python train.py --num_hidden_layers=13 --hidden_size=192 --num_attention_heads=3 --num_key_value_heads=3 --head_dim=64 --intermediate_size=384 --vocab_size=5562 --hidden_act="swiglu" --norm="rmsnorm" --norm_place="pre" --norm_eps=1e-05 --positions="rope" --rope_theta=500000.0 --rope_fraction=1.0 --qk_norm=true --attn_scale=0.125 --bias="none" --tie_word_embeddings=false --parallel_block=false --extras=["capped logits"] --init="normal" --init_std_qkv=0.0176 --init_std_o=0.0 --init_std_up=0.0176 --init_std_down=0.0 --optimizer="adamw" --learning_rate=0.00261 --beta1=0.95 --beta2=0.98 --weight_decay=0.036 --lr_head=0.0174 --warmup_steps=281 --schedule="wsd" --decay_fraction=0.486 --decay_shape="linear" --final_lr_fraction=0.0 --batch_tokens=65536 --max_seq_len=1024 --doc_mask=true --train_tokens=452400000 --max_steps=6904 --dataset="wikipedia_en"
MLP neurons of a small language model. Each row is named by its layer, matrix (gate and up: input weights; down: output weights) and neuron, and shows model dimensions 32-127. Each number is 500 + 40 x the weight over its row's rms, rounded and kept within 0 to 999. Numbers have three digits each. A neuron's up and down rows have the sign that makes its largest values positive.
After each neuron's rows, "fires after" lists the tokens most often just before its 100 highest values on Wikipedia text that the model never trained on. A number after a token or word is its count.

L2.gate369:525495496472500468564468475522497493540549488472486502563510555478531519521490480503538485475506511554555471510558475458475472501462499601506508480551495555546398439455461479495501562529566448515533557471419481548431479539516469535487467474547525513534519511415470560425451447519538452494
L2.up369:434509479480503473450502493488581510445522496522501508481553500460590481529470466424490544494554518519467533492458463552519529466602473523495515458539536423514495435474508516519518566536492452425548491527498547550481544580510431478484541476506430508535420487485529498536444489526452509447
L2.down369:514514505514488482445492480483466453423576510603543433446515494476550498537494480513520464513494442543487505495502529498482424510567534482576587582565484445516563445467483494493470558545481489444560501513515488512453548546529440560535432509475507513545523532552537472518488541459495439475
fires after: "B" 14, " B" 13, " b" 8, " Bel" 6, " sem" 6, " mag" 6

L10.gate300:482426452497490516469466493459533514474550537499508490439491588492476507433466501477572471454551472521499432461520469457553447509499514538505556546565523513525450573481517502461533521531462422509558492538502492519494508522560474514473507582455524517574512469432499501451511475478508504513
L10.up300:494516530519492513537399480499553505485401467500464543495467500482462454492522447413529532592560497538547471470465462492525533487457410542471497511457516488459477539517549479498471483518543486482500581511462501515506453461587475511532477482521496462541470504526587480463479521523497478401
L10.down300:567492499481462531499518513531456525496480498485476471523516514460471531464462533523473524473474525487460549525461541469442473524522526519428473418473560492545421497446475485535528483595511517521528479504478530555518490512448524531427547495550477478460513541426457509461564517563562518516
fires after: "'" 54, "." 9, " life" 4

L4.gate325:564530517528419517491436434422607489533502491507499441534454537449458557464514424445591444570489480538503474488492439579505553532535398448503527525477448540571523477465502487570482545524488451477488547527456464519487415539516503494458484488481460528523528507482493472445542501451518459491
L4.up325:498448503517471550452474478472489476489502470535578455543477488561520482518481526511531470513506520509491537519485443573495502542465494543512457584488573470517510450496498562547433530512471503507463474524455479459455503473575541489493419554570475490522499512559522468480501506530461523470
L4.down325:458463479484532458502484484458444458436517488501577576547466463480525464541506575522521491507469538463493422515466508495499513434532504483516489468470539497545513519439494551518559512462500497538537547510440509523534511562495523446453500522515542527445523532588570544561491536572477525564
fires after: " T" 27, " N" 11, " F" 9, " C" 6, " G" 6, " O" 5

L2.gate287:475516554461453559524498526471550499572505486508486524488555581469557569472515494550555479490481555561508520516539484515508491479529497493502522458480507577489514477565482505498495445513541508493488566469467427466500468499527470520493510514405526530558556481465570531448435499507527509481
L2.up287:478556486508459547514474529500554535507524445538452470524517451526556599503553488511532476496522518494528539530510508523507521425498471566553486492509542553493409542532471537461532520530501460504536552511513540439545516445595472522514478445494534480533515540493577524491475510537522524475
L2.down287:578520507543487555493507486483506516475574508508434448459496410554485507502520486466432473480532465463474455491510540488512531464446528523554478493498515528507441534471530478487491560476415409507522459530543523503491488495534574470519501433513488486490449547523483443553535506452527489494
fires after: "\n" 22, " B" 13, " b" 12, "B" 9, " v" 4, "i" 4

L5.gate294:514450558549495489541462461519487509473522484472452417557475562441503566468449449442463462544477483535520496532530438450519459464572499481509480531520446484552469424516479442553510476463466519537488464544525495571508496531471472462493488546461521492560539509468432563455499445470471469557
L5.up294:468504518518434371460432505545542495528534506428496461520501540501490495487472496512448487478507529553515522534446395416493477497488471533496494486479504511466470465502477484542555570463471465471506463508548514556484496442501541459474473508529471559505498538519519443410467477482517515507
L5.down294:485483536574516517507498477455513560423451513540497511500513553580460478481502503523462487524524533458508517494482451475527435525519443513474502478548471553544492461529512536496440442448481543573535490524444490492534463518526536532493471517515566390514507543486514452493530517483513570485
fires after: " a" 18, " the" 14, " an" 12, " The" 4, "The" 4, " its" 4

L2.gate84:545420527489472466563449541509520506520569468447490505544445572409484506433448485531542462518473531541520501521529457506546499392490506489484550401485486527480512437542497503495508542544515498478527494549520440558446432529473413538579453434532512526530534521500444481513498546471450467533
L2.up84:480509509526521482545488540519523476492489485536569534557544520484475431536483461567558476519546500498499562428484531473525517430504452551530446480504566532494501485471520516505525519497463440519509520492516462509528538496545477535478423429528506480516506459498480517498495578539598496474
L2.down84:486450491547505557457482505544480562481476549570507483549471466527538523577511539493475501507529477461505510447414486481496518583536557483542498487614510535567563521411464513501449472487473479536507607484473558487524528436526588456410560508470491517443475440415536492518529462550510506538
fires after: " b" 13, "m" 10, " B" 9, " M" 7, "om" 6, " comm" 5

L2.gate272:521494482500446495454453499474549525547488450473503428530471487501480545564543533496483530433475572537456447571596435474491531435506503534583516525524507458505527495532485585531423522554524556459545517543499523484517467570475453545494545448522461513537603451435483556475439484461494511464
L2.up272:549465482498496469510581536445504526488498493472541456490575485553414504452584600551521468437461505446527540471506520449485514503525502408468549448484476497487521501443567508475455524533462514536587488524502425497503480487534495444451436514574484524402541468517480487540519492513529418498
L2.down272:479470603506519517525527511452535462507487550500514469485560472518511588451482471554439516509528529441479416481473450470526478460563498433533487454515439517491459512521535554549452547498449441567516576562484444473499459546416473518426507485510509409477550432499501459492536491590435509581
fires after: " S" 34, "S" 14, " Sal" 9, " s" 5

L2.gate236:496513543479508508408463499505519528588492470485504500556538485462406540525541431444509488448451548554506529489514460527512376484493483436511510512527536474488513466554464500549559511511472475430539465485471446528497437490491515548470453443563538534464442496429469494428514464496497466451
L2.up236:491545501496495449448405508557512553553466457520538473508497449481438512477537404420570564414485508521490515477572470488568458483485475486441519466559520454507443525513493544565520513515466450476461486480465525530528440494487474529502433552537532540519476608474472504408510497456509478495
L2.down236:481460456507502480542532470489464458464521519529512488446443530525541495480444479548457479536501444462503455502495528481466608546532525546495509500504519485496437521453548507463408505520459532591489540508513526475511543473517494424467529564438500485539544516547483490524503511509459520569
fires after: "1" 35, "." 8, "3" 7, "6" 6, "  " 4, "9" 4

L6.gate50:564561494518428591501485591469534552536555518438561440538516563483469509474471456463499557450454510533509465566502494545473396472511484491552515461552458568488434511540494571416474511468482534452457506472459603481465459538500512457506500475526518542436511490507513458493485538522554487490
L6.up50:507497532480469524551467481506545502501467432501523571455522459500450456477550473511514538517446519525579464509447487548531549495487480504472546491487548508492458548470450408467543506495476481521483427503519521504494574491511380490526411424454490434518425558482517485492429495485449385531
L6.down50:519470489492481577469488524534510445521541479547460471502550558446519495469493486505482469591536516522447452522395468493519524472441413479490548495540521560431513488514574514540467483504493492459429476525527511494559512467402494481523542414542484484588481512485505535477537505473492524511
fires after: " P" 20, " %" 15, "P" 10, " v" 8, " V" 6, " c" 5

L4.gate38:492547537483512535452520459468559547524506471472480496483495522503473534430502538492518471516516539508475559485474492521519445545490535512510564446504366549480457437478519536520547443432527520452520481452499588606497482563460545540574522549445485547496456488496490561516507527451513480451
L4.up38:502511464407509526516495509493538489513555390489481553481461499530541529494492563498507523564536525499449536563461544475483466586502490517465568486471502534504529534486573552440465484519417441499459500445539547576495463477480489528525546483475461506540502551518479528554395507420569498536
L4.down38:571520482492480516543537515474474502477478450601438516515456461481572463540564498494534640508433487498482469528534566536485477478551566545486495518513499555470537522499462541512468485551502485484533515485538502547535479506515483486441542460485510365477510535510530493522500534525450514487
fires after: "-" 18, " c" 18, "1" 11, "Q" 8, " (" 6, "2" 4

L4.gate111:461511528461518511450573529416498494480522538433497529561482487510505467473451542481543492483410507564460565450498505513518519454476443515471498499451501596458401505488543536432561523531533540473551540552542491527421449536485551505536519493490578448512431495523474536523545483473571447446
L4.up111:515548504488527501507519588493556463469491472516458499471529526516508503441526504500525514422420551500505541458419542455547496417453535586546551525508508555483489529487435560511520504434528487454515490465554570564482512626435518511551513441550517477505527458476483463510500495548549459481
L4.down111:496555450535547500452498509497542465508567527523495437479543521437462455470463491513539584489457459512483449461500523503548458561425432600459566483509540474480483505585487427479500485518481498533478530498543527457471443493483507466476508424479448508460427515459487478475533484497488490509
fires after: "D" 25, " D" 22, " d" 12, "Q" 11, "P" 7

L2.gate76:519531431545508453500508513471446454510569492424456483577530479496473562494494495495508406518501544539556560494538625576540444480543495473466476469490407510475486533558478521452530488468556503497555452466503596507428510516521459533526484495488487445489483534443449499497467490499513476509
L2.up76:484585488533541531542475496486528488485461494487458517565510528468470527482515468526465489552460466515469520411451462592520413483537491425472524477499432523488449498532544481539578461455500483409508455482521596569527562488446499441556445470439503518544393459518512533471570542474482459467
L2.down76:582561479507549490520499522470425421507582552477474484510530488512473514537517479426474561487495457482520564524507554521528467524528500483490484546590556482472485465490516487440563466474521484483500501491491515507517544500435493485502492537361494462482479490531481504522509508540454484555
fires after: "M" 14, " D" 11, " d" 10, "8" 5, " M" 5, "D" 5

L10.gate343:541506553513450509507562541474530494472497538406462521482557555498494549590565554471420484552503507522522519465528513459521517487555545535445481473531439521538520553418531433531464449445582464453594457554475481514518509513528516476418512536497453555487463467503567528553555456512509495496
L10.up343:494520538421579518485487550517481509535526490488538549462478528589508495504526531473566496557494521514554472491517455452454491499502449577499477492442469467445476446562507472452465478508457519522495480421536557570465461496481502462520484567504519480428491510444526504601477610497499469481
L10.down343:494500449516490465491445548521501474492557504534494457511501478483531552510442487514495524425458451450524497468507472522426476446467515435458500505479570491461480547423465473502575518538513407506503598529436486531514529568464448519421480480584579468546496548466523453383580470520438525471
fires after: " " 32, " R" 13, " W" 9, " |" 5, " S" 4, "1" 4

L10.gate374:469448486542438504528535438515517455498501525528416500537450482511477494445415506486492421452486445559487484487559505482538434515476402497501464446516462522502522477474514534457483467498482467494593490518547468487501436451569468446498511419605475523478487601524378479470423526492530501419
L10.up374:594496441484492531475518444512485477560526484527490534483444461518523505516478529457467555485511460508538530479527499449548501530456544507506551513502413557565476486569552536467459468479523450492486561446479552507519540547536407531538471540484519428502478487515425474459441463393541503496
L10.down374:496444551518530493457506508512508485567519490458458433505482472583548472484492490591435470485492509493540459456493546463534511544503524573488458519583550496540450477543469501538404529487525511470563459525506554474498509483526491485491511498496492528503528526480479510537590572547531544464
fires after: "\n" 38, " (" 20, " \"" 7, "." 6, "(" 5, "-" 5

L2.gate349:452513538464514496444435505470504515574498459482462531506458500446504504535569518492453499518490463474471506537499442514540512551569405487460391498513436486442544528513524531394532448528524513535484426497505424453547465555486500484481551497499473517499463464444569440490431503542540471438
L2.up349:476546431463550527520452526479525516498517509511559452453560513465541499519472451484501518498517415496475522472484492550468464513524490429505486502395590506489484542460458564489449443470498506517515428567520527486471480509462443511530503491510540464617509492497610515559470545523470483526
L2.down349:460429505470466520513565537516526520502457510459538538451511543558572502534467465464582504594471517547489526511538543463439508471484544508537506497535566506493463471513483524563445552461509498465501508567455490461430532489431454532478514396550531478465496442469439516478570553482444538546
fires after: "\n" 34, " R" 9, "1" 9, " Y" 7

L6.gate203:541469527513424532457483435524570524497558516428530485396506490547510518552427573453441528498512480561492511488541541478468487592579453530528461522439498519488526511520530511510531532480513550457529484537499508530523460440512562511603532556418541475512473493505478522461443543503559501449
L6.up203:470482500503499420488459510503544562504505505585484451548502506471456454521402445519538488464462470493517521482511550486446522534513491542447476501550482485469500482569481501481495529466487508451501545447568479506469444455549548508532569556450485467487525557545400457499463493494498505540
L6.down203:524522591588481545577491483502454502424508594500579478425438518502537502448525465490553524489478454550503494568494484483525505491483496419521456489545476488464465518492571554521483484457518541452489445489538559483490531452442498483467529464513486537446508513543492501472577505516449531509
fires after: "'" 35, " Gr" 23, "d" 6, " c" 5, " E" 5, " D" 4

L2.gate21:531479463587490492456508557477526473567553577448503508530528484473560485525564553521509428438554531540531507544529519502497441497456455485529538490537438510482378478475514504495494489562510453503548543468500492494461462564535554574503470459484449533486544460506461555493430427481555515456
L2.up21:563591487578469538487484546468550507527481541506592426500553538480468493488521495533419470536518487516513488497484475484443392536438475544521423528483409513551451440531497504509446451516481444556476527518543495409552489460456486503509456530539507523450516510506463515486539446476475483469
L2.down21:540553539587518571520507568492601483524486524499477493524494521468408487529478470539440478544527511467481470461466499478519473550467531540473469482571490493539521509492553562473485466460506479554490574580476455546476498516446511502557472509581525500418506528512504476492500425447502516578
fires after: "S" 20, " S" 15, " V" 14, " D" 6, "M" 6, " E" 6

L6.gate21:564502499490523471493535522446578463467537552507483507539552484535482576549512551490563512518484520496494474552479512513481513500546513515519438448542445552521483480540524525547436473493544493452537453533521497515406466495522464519507453514531518470498473493431503490486492500479503476503
L6.up21:465544451498535505480462527521574451453436475479546475486513438450578560466547482450500423513516551486428537469517427573495530512508506485490486470513467486499582520508517518453534423537516493496454480563530581473531543502447554506538496544488510497518456530409469494562483487474510486508
L6.down21:478397497458460462492471536536514534498468471541538536466469534486522539499504527534499494453489519401489525504518547508548525509542590518499477534518494409548459505557438551451540468474437546446443496495453573485565458464559549484471509510528551530499473505486470415536486524505409583506
fires after: " B" 24, " G" 11, " T" 10, " b" 8, "B" 5, " g" 4

L2.gate320:534427510544528470514515521448500490527475515516495447506521565529511477472536504456552578477520500496583422467536407511512494531481500527478519532551471510580504507543554486540407494443511477467467516518494497515477463520512412446450555488474445666543488552490445477458463496455499465524
L2.up320:458529533505533503443546542491478471523467493512448493447445530519423490504559489510525434511531480534500502517528547534522545419510439439471489527510476494450477569450494468512540535515610497532486507528527495541463546474593403528570419527519582486476469486545505513568528556486463474457
L2.down320:498511515507480593490493545542512481477461561549540500406484550525555502487487551522437525505538517521495496558530552440438550527490511556557494494473482590512432499512561507488527507486446531511423503499506458544510524493501521486535423530545525585500526511450521466475505504447528504497
fires after: " S" 29, " s" 12, " N" 7, " fav" 4

L5.gate147:470559539559484532522465519525507491517534515503462464527497603430477525489459489465521544448550452486517541520503496438489461467444521537552502547532497508519509500436497526515541524446569423530481458470444508517510499531454500436521508484485508457553516504458483463425534491477519530477
L5.up147:493420493479529471573462511500533481508487522499502475528530493455526557507536563488504531444498471417524522539438451481453506547461525493450574566413529496462480585561503480521500546491537502509450472589476514566582555550544570425512530529501504434587545487481517498519526425488487545476
L5.down147:521444423506549498536480442417578514498498468530543476503506459477562467486464549495456510516566541476559458417489432482544487459547496475451538520432484526517469458506503566521459508484473517543498458520418466486518511558519547526509480516537575415511484518528469473496524533533504558552
fires after: " =" 21, "\n" 17, " a" 11, " an" 5

L2.gate88:438473482470454499512521530489560441540499510492429496493510481467568543511508497505544480532470472502474485510536527497537506403496446523433453517489479506527458533505577529518522460490485554451527444442460486522509516550457491587451560508476514471519458503449497496438561482571497487479
L2.up88:451502510498472518559544541548447492472535531479488555443406498511529451518446512500491535488481533474494521537493548552520470403493485563491442480498527446533489514493513511482522569497439550417523504447499461472456512515483475577472582512456432503416546545523532512489567526535473516508
L2.down88:476543527480461519464467502505417556460525529508543501562531561425503430442452550439422480484526566460468506499508521484454470511516513489618492461462484531473520436474488491452484553452462525481458515483512467461557479476465432548517467447471512537461542586547506456424531468504486443538
fires after: "B" 29, " B" 19, " b" 11, " Ro" 5, "i" 4

L4.gate266:431571432504448488394460430544539482534549470496449439584483540475524460495506450534451466555599496564470512514512533545500486477517480557542427486513462560489571546583499501507545435517482473460536504536511492509461535584486459525472524497487526489512461428489509492540547497535517475494
L4.up266:557447485500488510494529485495570518504522500477495584481508520616512524505520591544505497457472552537540511508439498437543485490516500565564578503545575489550548448470578445446456497526508547422508454454532507542506534479566517532522485445542446465596528408530507494489387494540597499486
L4.down266:550520560482497480483503539512523512516484554451546498474504523430449539467492481522503507577541526606516478544462425548501544526507477490462480534522524577504510521501494499468484553445469442457579430486488465456469524400504545523453491508528505497511489516512581484497471479465512495483
fires after: " |" 34, "\n" 11, " b" 7, " (" 7, " star" 6

L4.gate316:552543587518451521449486477514545620500457476449471523459499480485588540574527438491525455462458418530496453411524465539441524510539499449489448471496508447495483509483488489559503521466528549554523473418561444542480437462539578443541452529466474543453503567504486592456452585504520481472
L4.up316:494495479518430437441494410545456520539498464512482472471565488428431542532524482466443532475502549525452471467539539594534408578456407443441507432422499449469484386467492494498512422467415545467562471530523451565449518480547507508489551451529422495501473423482504508376487539471502513486
L4.down316:484491557442524530512516575446561515542505472493530486464470581608581479446522476555481537577478494498514508461496464420505527526509569493564505589537516519572480572533602483501465550506541444481530512511480532429503486526429547489517503596453576482455505499431496442550544507511486468478
fires after: "\n" 41, "  " 20, "1" 5, " |" 4

L6.gate311:539498504532434571558454456521514491462493530535471472441441555395488527534499463359487543502442526528514483555550500519540422527490473502532507474522439521562486520490489506474461567510541477481562547576555516586454539544536490496547480429447516523481458480512492529448534503512481485517
L6.up311:521524547502485528466509477482499468534546462486501445541477506496519526496557465449480478515496552557486523551435546521489512437547502511579459527499492499547487439425445545550511492516432517567511497498512562542489506587430565532470566437521489463497449508492522465586564529503489489470
L6.down311:495484518513432481554485493480530569513491422514516490522497479469473511449483450484519419481447526451470494544536491545549454562522505527506466452535470539508551465550546533427493540474468504583544531459507511514547538462553471578527446500538488425585553498513539628464489562498507503528
fires after: "==" 23, "-" 20, "\n" 14, "===" 9, "|" 6

L2.gate143:548419559492439505544475479519524488565463454461548495472427575532480501495549426504526549452502525486529428483483478466399462512445492428530508534538511492424428507553521553569464567511531459511434471495462498489435481490465449517428426461515486566479482549468499517458503501454504504475
L2.up143:511420524475456468496550483454492515482489462468479477468556462552440476477545520502536509470548526490487461523504478496547553535496535442525468559538505485449440484425572524495434558567527461565467460497531521491409519441561443480428497469543521492512487536566488530523519505510553509506
L2.down143:496528456486519562487469503507538546459545465479436506466544457443529531499484538530484510516566498566485529469551489516550517486516494508551500520456509482566504517467519510497553411583533491443524487507494472515465504462508513485498453547533551494553517509456474443561479498502525509509
fires after: " S" 29, " s" 25, " h" 6, "S" 5

L2.gate60:501495499423475448506515512498497523522531510459444507449530439489487484515586546508421439434527503478516547464501551498517602604467519434495514493456483451460468521449481506508552429519519504495508426507510531513451522497526483548465515477506546480481423478541533460523476456533522500430
L2.up60:529449472514532483545455491484530499468534460509502392505467532575525463526512544495499527581412564504496414516481515503506479504478474482497483526464521541436473465467502501581505552510464492486402513453450519551483490487452508524510506517495521536478452579549381493517492437482524471510
L2.down60:534550517450476501458520503547518478487507487464514437492502494470516418470454513410551545501522474581472435465570557502490503483542470488462500458492495501503460486508549577510410416503463496517552554496381440493501510537457463554520496491542573518511485496457515531461505468508482445528
fires after: " D" 35, "D" 16, " d" 15, "d" 7, " L" 5, "A" 5

L4.gate172:497559454504492504545512507412528506483496543444433459501480508492451452457481515514514463520526426532554517572523591521481412539456490539512459495516521564466445501432563557487491390482478481524550502467469504527483493556554559518557497513509469543488451446514542460516513533428519456533
L4.up172:510546478513492498452527477501523534461501487483454482461470524462488487551455519502433508594520520507514536437485477482488516469570499580491525533580542494538471546525526527434521475535541529493451517520523563584459537489536484441584540545497544502536506497485533567543575514491511472510
L4.down172:534460523506503443488481410518431532514542480520499523561540400484505494524576567526533527407491489446473485488520498527544423437527462486491475447474530449461556499441466570541548475452482523556548498413478526500528468471535515515509560531518523353485481557470556507429491523479496562464
fires after: " (" 28, "-" 23, " \"" 7, "9" 4

L2.gate284:449500468562452495455549506509476558446495570457432484454523488467483532500532501502450488460506535485435479555530552465443499452473437483489515421433489575495463395519481431548496529480550519434587488559481553564506480535524486487566502477533517491488466492500516526482482502468516552435
L2.up284:479493469457577496515479534485508484586538463520486518520469446513481456444497522496482482545534485475491573482431468491499508547476509484450579559537523467406562538455458527497602468468466448548529481429503485516462523511416543524495515498548511543417464532502460411491484505550507399495
L2.down284:469528544550461519434574451518514530411500554464474471515569529464487513519491507439460571460463554474502526510583452519484460514486471509526441439439518586530467464518510493520436534485544549452471496534498482578519522528523481502515515489518442480504469534536485483510466528476519569481
fires after: "D" 15, " D" 15, " d" 11, "M" 6, " M" 6, " J" 6

L5.gate167:516501465473472574439452480466477534473516533513445531496490481435456518531510583512455460477534446588514464559512449513523459523510496478471426493512457545465477419437481510498518444576463460498513467514448502498447456515526416508501533518470511509437513512514523431567495480481518427420
L5.up167:509465513472476518428506513472501549493510517506528455506521506534479558532559527568466582524521491510439514519490457497530516497533490475444516488564495546503445470457455503463613438468515482465525460486458539505450534542507434514529546506501499449410519501534502447544450509488481557487
L5.down167:488539533463567541472552458493495512502510502535526546503539467558452515574445498516504483524556529470470468470572522499496553440529519462478418460481497529461550450562551409538490506488505505476522463477516512457552456500445514487459532579511522509502543531474498434475523427524542479477
fires after: "\n" 88

L4.gate289:541485513550500497454518501508505514539565502483546474585530502485569568484508468438504420542535500510487388524547483481564471538552510507474532487507530518556451490463585517486468446499538495457537478583513545555519521644518439518534539506505446525599484425487462496490459542476520482499
L4.up289:501439486469538483448480510555519482512539514595563503480581501478547478498466478520471472525527488445470456484539498510540496575444447526481546499473546462499495574508608500495482445480507519456510507498516490494555493523553463452472517574497416547546490447500465524500523521484476518529
L4.down289:517480492493411472521460481485454470417534542514446475433535530488481435537498482505458498482479515495506499499487459524454461456463415497545367489480532509491516467496440525474575553483441495504462529416481454421548499491501589506406443507483566505465464579513478499437497474496460557488
fires after: "1" 44, " " 12, "B" 7, " B" 5

L8.gate188:515517443543482570488418533459520516520529482517465518487469506465418499516478477445476509455451519602444450507487508494531473523499437502509534505552465561471497503525527478415481436515565549475481547483484512517509416512468534517544525402499528531470483548506459463529504444519458381495
L8.up188:488490484470410532514436520487554531454529570504480480481450500569453546531464496478538423433491463510490452443474488485472496551552487528458531540508527534454469554485478463488466525510539447489484562489455505521488435532514487490449520523473469488485488509503448511429444481540573556499
L8.down188:527534465466396505514494488567549509467487468462427535545483427489565465541503470495436493495604531517468499449562514489430492459534556508454531450489563462437452488423472463518478533488545499506496531470517551492493480525502476479523518527484514491504596572511428561448468502504579427466
fires after: "\n" 53, "." 17, " Party" 6, " Year" 5

L10.gate248:544539537511391463572503495490484468529521606536434477461423510414415528497542498495589441438533551553501452461495538523483485507473512524503461484553470525552481483504518571453449563515506481440461488560519463443471423525566497539489512480538479543524518521516473479426397526458473457477
L10.up248:497439459488489492516488513487478506620497520506492506508467501473468508547501479531491556509597470537479461472492513514481481510514509572524505547531374494526494506404496525481500424508475425509481528465467410477494575500510451482488483501490510462459478466499404474460466568551518457434
L10.down248:482453447404498504482541489560540499573544493535456527516470507486545530537542475585512479565466472483525456462489525501490502479505543516416513482480506464529533518479456539463490470475521472458495574451480489477545494527452464515509537502504569485423516465455470464507498494535494582516
fires after: "\n" 33, " \"" 9, " /" 8, "==" 7, "°" 7, "″" 6

L8.gate348:507593530510432555435479457464498561542482551459504437481479551451467567479468588430469533502481508475426488521498478449516475530528438537464484484485465522566452466521524533479474491531454514440507469505453460503545507534534476515554579442538485513549573547459546506485552534505553488478
L8.up348:502482506514569520512446560465478494518502469568541547506463481545480597444444554556434548526448501498532511549535518493507448460493476495522597455547475519522429403495556542547545470462501546519470505447507475486507501534494527524577492518483524517460585495464515495505462460465526548530
L8.down348:475586438491526496487471514448492532397509480460471458444478498559524470440479484449548495470515472534471534532518456463457466467523440554419532511569500524521543505540573538506508473482405447472538451486558511495483498492588507544489518496471512487476499574513571460503451472459488499431
fires after: "1" 17, "2" 12, "9" 10, " (" 8, "8" 8

L10.gate109:486447502439492524524488517539430488538525534497488454504499559478465502507540544405501519523501499474516467493509570451501440508499502433417575552503528485503527526503405514532514509510522427529496478574495513524514549537475552577494465458542489513454532464507527447487555450474488458480
L10.up109:458489525425478521383527542532530484550439509481387451506451464550565515480455457498542547496585535463545445502537505498543518523536488531477566503549500481562548442496500509483489496510617497495501503412508510487521446455481490514545509512441562537528532541450437533477532504435535470558
L10.down109:520439486464495475512504443539531492474471449435543501493518468532503488543527563454533537508447516463487522464496470520513444467520544461522453509462564517579526508422429487418539519586461527481485499553491478482536534444427556514420494576560515555450456444520548459529458484546527489497
fires after: " " 45, "." 16, " $" 13, "1" 4, "′" 4

L4.gate23:535396502524464491490478479514490509569475490475447512463498567541506506598547463510574489448528506534449469548551483514450543535550501532495502555484502502496478440516475458521466568571512492446494548512435513519503461506468557562478471485463431563527524534423500522494408494560450458493
L4.up23:566527526496468591613443444512549510474522491505554549520487469488464504468484557492458487499483548487470476537496522452472447524456500465454508461520441485512430469478466457528558490448396513451503586523416488536489548464501513531503525424515469514558554447484492517433490451475532530602
L4.down23:498512517515510538589467496503531564482551562486565491581462477469473508429489515455469448585515521467468454557466505424466424523442513473509557448486478499486531506504462440541555518401475490514551525510430479534492541429470507500540532467496525407506525465548476483474498499509575507568
fires after: " T" 27, " t" 11, " Ch" 6, " c" 6, " C" 5

L4.gate145:517593537466433545457419521442529529488466522517472423526483530479520536503432524439492529470525519577522507502455531555526458507456566471524587576485530594486484558484476531450498447564468492499489498541468549509497509579562501475508448491519518526558419494501527498479466528436471502483
L4.up145:513517450472574494563550476479519514429554498487474451523572548446551581485542525401478578422482509477497519485466474470538487509525500501539501526532512488547560460432559510547481461499503579518513491484475513557497395515536534468509479504438508461590531486472493520487489473514541465580
L4.down145:488519444524462482565466459553479581544528509516503465532504553428475519507498539429466489481469509427516447534488473528585542560462504489616476549492459510554467522523526453463466482555523478504562483518525480543475496510524552495441500444422555473499476529520521482577459482479469511578
fires after: "\n" 57, "Ar" 5, "M" 5

L6.gate47:506484532496537522485459519502462554493506452474448502528509496486512525544448502520510510513454512539441458545485506505484444580529477437461595486516423500512439519534513581474556441524471492491529445518424464512505507500493579473449483524468512508521502582492549518500507448497530457482
L6.up47:506527472514479483465486505499494498561434429520483496532555489480473517577529475554530501471429524480498518571533496460484484486502492492503525432577497513517499439525489465541506501547495525519466512487474544574478501456492531481493453579520492501539571547542494489522466461509533503516
L6.down47:496521465540590467487525472502493455465485524531473467484473457469460476506493479539451497475524489459441466487433498455478501455462443516467483474487443545597510566471522502511520534391496515509570465451461459527474528568484546454487497539471466509567565441542517408544464511475480454479
fires after: " (" 19, " c" 16, " C" 8, " qu" 7, " p" 6, " N" 4

L8.gate333:471470525478510528529496496508521520478463566456464459515532490511419519426452538472545548448501455538534512542546497524569526482463452588530496480496491485481521536498546513473443479563446542413513497574438535497517439455536480545472519521415517540542459528470497550540521561489561525499
L8.up333:499420509520480453516520435547493460517526442526534514500541419539491450488456536525532576568555480502480564509452473517563486554580458557505477511535471542496616566477514468511526524468526507501513503474470527474518501525537479471581495526482521472479508526475462484451512507521549508553
L8.down333:382500488530513485579503495524446495447523495495473442497464505496501421503490488453526497544578537504574526488481484503492434544474466474475557436560540529492499518496550555568485509480501519442548452557522468499510443492560536425526458516570483475587503469555546475472468522515512468482
fires after: "'" 81

L2.gate314:534558525529531560472465473442552551529443459526511540561459431476483443459551510496503515506455497508509514534511489488472518592453552480487535495408530525486521459473493519500493440448498535498526492527538417505441503500502508554447510443519442416511533424514511479477498461531490490468
L2.up314:529495479527518551559488410444470444504491468541419477501491506541512536444491552476417507479533487548554497584484499546522424440511514446466465486477526495498493494481494518483532427476560546484453538501503435549514511552516579510485514435527494504526491461486409544483519422449512554504
L2.down314:497566461490553504469441525513477466539546458456535487451534497458515493474455498555520482494465440552510550501522523523562523514565516500543494467519416440478463547493499501526508525494506496455524406461513510549538435516560480502601516514517571462552410467487491529467488589407527469508
fires after: " T" 27, " D" 17, " St" 5, " was" 5, "T" 4, "d" 4

L4.gate372:517413519493568570522493458449542469491577476475408508478506569470498495461474556460432421543520541536475472560503593445522454459539537538521535507548478574497533513483533482452511508503571504475493468565458576556443459595446523579543524494430532535558518451493494522499480485535516431563
L4.up372:539546531527449560396475450543513500525441534495501541467463513473489559567451515491522449453485525596494546553540528532504485498494442489465523512524518478442518486546515542544401529537503551476504517485526505544479401441536515481500558568508532598530547558512512462499477517441527497446
L4.down372:401546478493513561540480506436523478509559472497467442550500550449562531552407476496470549509497496469454500519526453453480430447522572501532491529533464568519497500493573491480494471482551498479473482501452527458456439552463528475598546474478486437579519481424515483514580474500471550521
fires after: "-" 31, " un" 12, " (" 9, " Ch" 6